{
  "num_attention_heads": 8,
  "intermediate_size": 2048,
  "qk_norm": false,
  "init": "trunc",
  "optimizer": "muon",
  "learning_rate": 0.00637,
  "decay_fraction": 0.836,
  "dataset": "wikipedia_en"
}
MLP neurons of a small language model. Each row is named by its layer, matrix (up: input weights; down: output weights) and neuron, and shows model dimensions 16-79. Each number is 200 + 30 x the weight over its row's rms, rounded and kept within 0 to 999.
After each neuron's rows, "fires after" lists the tokens most often just before its 100 highest values on Wikipedia text that the model never trained on.

L3.up816,213,220,131,201,239,210,179,218,187,155,181,261,172,176,179,227,203,285,205,204,207,193,206,214,270,188,162,188,200,207,204,226,192,212,198,219,175,199,151,176,178,207,185,208,200,223,199,197,201,241,222,212,193,207,192,187,178,218,257,199,204,175,196,185
L3.down816,189,170,181,164,215,178,214,195,182,221,161,201,189,274,194,192,205,167,187,223,206,187,214,232,216,180,240,207,192,138,171,210,178,186,208,233,220,257,198,273,211,194,184,267,215,171,222,227,203,228,201,214,199,192,226,164,154,202,244,184,197,206,151,167
fires after: " due", " According", " response", " Due", " result"

L3.up1803,197,181,217,204,214,215,175,215,168,209,166,204,214,212,204,175,235,235,186,138,229,175,265,230,141,241,237,202,177,201,182,204,187,204,145,211,211,207,195,137,182,121,184,192,230,193,186,216,196,236,161,176,186,145,170,226,181,254,247,165,180,166,226,196
L3.down1803,194,188,228,184,192,198,216,213,123,192,177,194,221,167,209,231,207,203,172,98,173,165,224,265,168,212,169,168,186,148,247,181,194,251,170,202,165,214,199,148,198,164,204,172,235,183,166,165,117,193,241,195,201,177,173,168,203,209,214,217,207,217,170,197
fires after: "\n", "|"

L3.up336,238,193,192,176,189,222,127,211,139,171,229,154,197,138,168,192,183,238,174,191,231,277,198,230,148,189,274,176,191,244,199,209,242,204,180,226,192,244,208,234,169,199,213,207,190,171,226,214,211,230,231,161,242,175,225,212,229,198,231,224,206,192,231,199
L3.down336,225,228,247,169,161,200,161,230,171,213,213,156,189,228,186,246,197,211,287,165,188,218,178,193,203,182,181,191,175,190,253,225,136,193,184,163,180,172,201,203,203,231,153,192,198,208,235,211,91,214,224,230,186,196,181,220,196,196,184,273,171,246,172,195
fires after: " |", "|", ",", ";", " SR"

L3.up864,188,162,235,211,111,206,269,244,247,192,216,235,189,226,204,183,202,195,190,174,200,303,189,211,227,224,169,261,204,176,171,214,206,192,176,226,202,228,227,190,193,231,216,178,177,237,225,103,177,239,189,285,162,162,211,208,225,178,209,198,195,138,222,208
L3.down864,194,146,230,239,192,143,213,171,279,181,188,161,183,201,179,192,184,199,185,217,248,193,205,194,148,163,233,213,199,202,197,198,215,172,219,163,187,209,171,213,207,222,233,194,149,240,206,270,218,238,205,200,191,212,161,195,208,222,233,226,229,235,210,175
fires after: "\n"

L3.up1109,172,173,173,187,185,252,241,271,171,202,208,217,255,197,179,192,168,200,211,184,261,232,184,195,160,214,209,196,238,243,178,265,204,168,198,207,215,213,199,172,217,212,188,182,257,152,208,214,172,162,228,216,218,174,265,159,241,166,191,181,172,183,224,225
L3.down1109,199,180,243,181,178,172,191,160,214,236,185,225,217,167,224,236,183,265,155,215,194,211,214,221,216,182,165,165,157,178,214,182,281,207,173,230,167,197,202,251,247,179,226,183,167,194,166,219,198,207,177,179,200,217,151,216,173,170,173,212,199,173,189,174
fires after: " the", " third", " guest", "th", " second"

L3.up2035,265,165,183,257,174,202,218,161,188,242,225,243,211,218,214,223,211,211,182,206,191,188,218,184,215,198,188,219,190,169,196,254,211,157,200,171,169,212,220,256,179,249,239,184,220,189,196,202,203,177,220,184,165,257,171,151,227,220,208,233,180,179,152,195
L3.down2035,236,204,234,258,224,203,208,243,176,154,165,207,227,157,190,227,167,163,173,272,156,173,181,204,269,177,181,155,136,158,214,214,201,136,191,191,181,215,202,126,211,185,227,253,147,175,179,223,174,238,196,181,172,224,154,176,224,246,181,201,205,172,210,197
fires after: "\n", " \"", " (", " |", ":"

L3.up651,162,236,202,193,186,163,167,209,217,201,206,202,164,227,204,209,219,286,197,189,183,254,219,174,204,205,206,269,169,219,160,226,234,147,190,221,233,181,190,179,236,205,203,139,209,196,242,202,245,249,153,205,161,221,173,134,186,170,231,210,176,240,135,193
L3.down651,223,196,231,238,221,250,184,180,199,182,184,204,228,215,195,149,187,185,203,167,131,171,201,171,163,217,209,233,176,249,240,247,169,179,204,178,223,203,182,166,214,244,196,95,181,190,141,191,244,192,186,194,230,196,165,166,149,216,214,219,241,171,205,215
fires after: " the", "\n", ",", " (", " his", " The"

L3.up1971,219,182,170,200,208,172,208,147,216,242,168,188,185,212,204,184,187,208,188,182,181,258,225,175,192,252,266,222,155,222,242,171,258,226,208,212,162,222,227,173,180,175,197,229,176,126,184,263,195,228,194,190,184,221,235,204,173,218,239,252,180,162,194,155
L3.down1971,219,212,159,159,172,146,192,226,239,162,199,168,221,186,195,202,226,174,215,202,244,179,219,211,201,219,209,192,180,199,228,223,198,199,186,123,206,194,236,174,206,205,218,228,184,172,189,174,142,226,179,196,198,219,204,142,247,186,202,212,175,199,210,184
fires after: "|", "-", " |", " \"", "\n", " ("

L3.up542,128,230,202,200,184,211,200,173,170,197,197,233,194,203,157,249,201,223,198,220,193,282,231,145,227,177,224,287,211,216,215,231,224,212,224,181,231,189,203,143,198,198,187,256,245,219,190,170,227,166,208,260,143,197,180,231,177,181,212,179,232,193,202,180
L3.down542,163,201,239,204,185,172,209,183,203,154,224,185,190,232,248,192,238,214,161,206,198,194,245,200,206,173,217,176,198,185,144,191,229,199,294,153,192,205,219,167,205,176,203,245,253,206,231,168,159,226,203,208,192,222,181,209,173,186,153,207,149,176,176,162
fires after: " the", "|", " The", " League", " |", ","

L12.up54,189,244,178,231,156,144,156,194,112,209,197,250,182,246,179,261,198,212,207,249,253,204,242,207,239,216,211,239,212,212,225,224,217,181,203,213,179,270,216,181,180,183,240,204,185,195,220,243,173,204,186,210,218,197,190,219,214,186,252,186,210,159,192,183
L12.down54,207,233,220,180,221,217,165,199,180,177,173,188,130,222,201,192,206,217,211,271,160,219,227,202,224,197,149,231,193,177,214,210,207,246,254,212,215,206,125,190,271,200,189,220,201,226,225,235,194,156,194,202,189,211,175,247,259,206,188,133,190,172,158,205
fires after: " (", " |", ":", " W", " 1", " office"

L3.up874,110,191,167,176,282,163,145,223,232,191,151,219,214,249,177,162,213,245,193,144,244,236,216,230,220,169,228,240,224,221,228,205,220,224,188,250,170,211,221,198,193,181,222,201,212,192,178,206,226,175,203,199,174,217,186,258,165,243,174,189,219,191,197,188
L3.down874,190,217,177,202,207,157,165,186,216,247,220,205,139,227,130,169,207,180,238,162,266,200,222,204,182,206,201,188,184,224,199,179,184,247,186,187,250,233,186,184,268,249,192,187,182,190,177,216,233,195,203,144,183,142,200,236,215,188,260,220,214,188,208,223
fires after: " (", "==", " \"", "\n", ".", "}{"

L3.up1675,253,232,218,195,233,229,215,252,183,226,211,245,229,201,163,229,184,220,202,202,239,227,243,219,200,211,211,189,169,233,225,203,248,174,183,167,283,213,194,188,241,186,208,235,148,205,189,161,212,181,162,191,224,258,209,193,159,184,269,173,192,197,200,226
L3.down1675,189,229,170,168,156,221,221,209,205,211,218,246,150,259,158,211,255,127,240,185,161,197,140,200,160,179,215,173,196,183,156,180,156,196,192,172,259,219,199,120,219,236,189,110,175,263,166,192,189,233,236,194,288,186,189,235,197,166,176,187,226,208,186,208
fires after: " the", " A", " was", " The"

L3.up1734,136,269,202,181,221,177,237,233,236,236,213,242,248,234,179,202,201,241,211,244,198,206,251,228,186,241,211,170,200,234,209,206,165,156,230,185,230,238,208,219,170,187,180,213,252,182,208,133,216,158,182,180,244,230,231,260,199,214,178,200,188,196,207,242
L3.down1734,191,166,232,230,197,206,178,199,182,183,221,220,180,222,233,236,184,146,192,148,174,195,182,193,160,209,194,179,164,198,192,241,180,183,168,164,171,245,226,191,195,209,197,177,197,210,205,239,229,256,179,181,227,309,178,191,156,224,204,257,168,257,164,208
fires after: " the", " The", " by", "The"

L3.up704,186,212,230,202,206,211,162,213,208,237,180,238,190,194,210,191,203,258,186,180,215,201,218,211,181,195,211,232,227,236,176,208,159,182,247,212,226,233,179,129,220,157,181,222,252,165,190,147,220,200,218,193,194,194,183,221,200,195,173,221,147,170,190,230
L3.down704,218,183,186,130,173,226,193,182,214,201,217,230,200,168,205,271,241,216,204,160,155,239,196,202,236,214,222,177,163,138,180,162,230,227,182,184,167,143,156,236,82,176,235,195,142,200,158,190,206,172,257,202,198,134,247,161,197,179,240,174,218,227,231,172
fires after: " the", " The", " Hamza"

L3.up404,186,198,255,183,225,220,230,219,186,182,204,192,149,192,246,179,186,231,210,186,149,237,152,228,218,144,128,177,223,234,174,198,228,149,160,181,170,215,251,183,186,193,241,202,245,228,228,183,200,221,189,155,197,180,260,198,163,176,215,184,233,241,211,241
L3.down404,247,221,247,212,224,172,209,223,214,182,174,231,208,252,233,211,188,214,254,221,131,199,162,229,164,111,216,163,237,215,204,189,199,212,200,171,223,225,185,204,212,154,162,208,206,213,257,201,207,180,157,183,213,183,181,218,166,226,194,182,209,165,206,210
fires after: "\n", " (", "|", " \""

L3.up1497,234,201,206,207,214,187,184,181,252,196,270,203,223,217,226,215,199,248,208,169,212,188,150,184,239,214,196,231,215,202,202,194,172,175,176,188,231,210,186,175,214,208,185,217,190,212,276,181,175,221,183,170,145,220,180,156,213,202,191,212,178,183,171,188
L3.down1497,220,215,217,178,186,154,232,190,180,241,226,208,214,183,172,184,194,252,169,217,187,198,249,158,228,217,215,165,188,171,187,183,196,151,206,190,195,132,145,173,210,202,188,211,173,232,237,203,248,234,162,187,160,200,196,231,179,192,163,146,215,187,181,183
fires after: " the", " The", "The", " |", "-"

L3.up285,220,175,155,200,166,202,280,203,213,190,188,197,164,161,156,189,192,177,222,145,182,232,141,215,235,201,177,164,229,224,221,151,213,184,182,210,148,235,271,277,189,195,196,227,255,197,189,141,218,145,219,201,174,197,253,216,209,175,193,228,217,221,231,248
L3.down285,201,167,229,164,195,149,197,236,132,197,158,202,139,212,223,181,197,258,234,215,234,175,153,183,208,143,254,139,201,224,199,140,148,206,207,170,251,213,199,229,235,213,187,173,250,219,195,130,171,165,228,193,225,202,242,241,153,160,169,238,209,212,213,207
fires after: "\n", "|", " |", "–", " ("

L12.up689,217,170,172,155,212,188,228,228,244,232,174,167,230,201,191,201,194,198,233,214,214,219,142,230,211,210,174,280,206,284,214,202,186,269,195,204,184,192,248,179,199,202,179,196,218,196,156,173,203,210,184,221,185,192,248,222,238,191,212,192,152,208,189,246
L12.down689,213,238,248,245,163,236,208,182,210,183,199,223,158,239,238,204,285,206,157,262,238,238,173,183,220,206,208,136,161,159,217,201,206,198,188,211,232,207,250,160,209,203,170,203,179,206,201,214,196,212,179,182,207,174,200,175,180,226,180,241,252,248,161,204
fires after: "\n", " at", " of", " in"

L3.up649,238,219,204,172,224,211,201,213,190,206,258,201,225,169,210,199,165,248,205,200,198,238,223,142,184,186,234,205,221,231,147,275,228,197,226,179,212,213,160,167,249,163,220,241,200,200,198,122,168,181,220,207,181,236,180,174,212,211,221,201,203,167,172,146
L3.down649,215,169,153,173,182,187,218,232,221,214,175,186,248,242,227,249,235,244,169,218,234,224,210,195,193,141,217,200,193,227,211,210,187,229,159,196,198,148,192,190,162,238,229,181,189,219,200,199,167,244,164,189,166,171,189,145,215,182,154,200,183,214,168,186
fires after: " the", " The"

L3.up350,217,191,226,183,209,231,187,206,243,182,180,192,200,202,195,203,188,152,205,176,236,256,193,150,208,229,185,256,201,125,215,222,190,244,208,214,162,251,233,221,206,196,222,237,186,219,203,217,178,155,198,179,208,213,205,221,204,185,172,206,218,213,222,198
L3.down350,213,221,179,237,202,181,175,181,236,204,207,220,219,199,237,203,180,160,214,163,195,211,193,166,156,248,168,237,202,192,188,231,194,180,223,138,223,172,204,190,176,250,161,181,168,225,256,146,205,243,200,211,186,162,227,239,167,185,212,183,231,228,203,222
fires after: " (", " \"", " in", "—", " the", "\n"

L3.up422,238,194,218,195,198,240,223,230,178,248,180,243,248,168,197,212,199,182,179,194,238,209,223,193,202,218,203,242,264,208,220,203,226,165,213,191,160,234,257,234,187,220,263,210,205,230,186,162,239,171,173,207,214,242,199,249,234,151,191,236,200,188,232,216
L3.down422,212,193,186,172,190,201,202,172,245,206,183,198,231,219,222,173,212,173,191,186,177,187,152,192,184,224,239,156,190,200,217,212,205,170,234,188,244,191,167,183,207,170,219,238,202,219,213,234,172,183,209,203,210,219,201,230,207,215,219,170,250,297,244,187
fires after: "\n", " be", "_\\"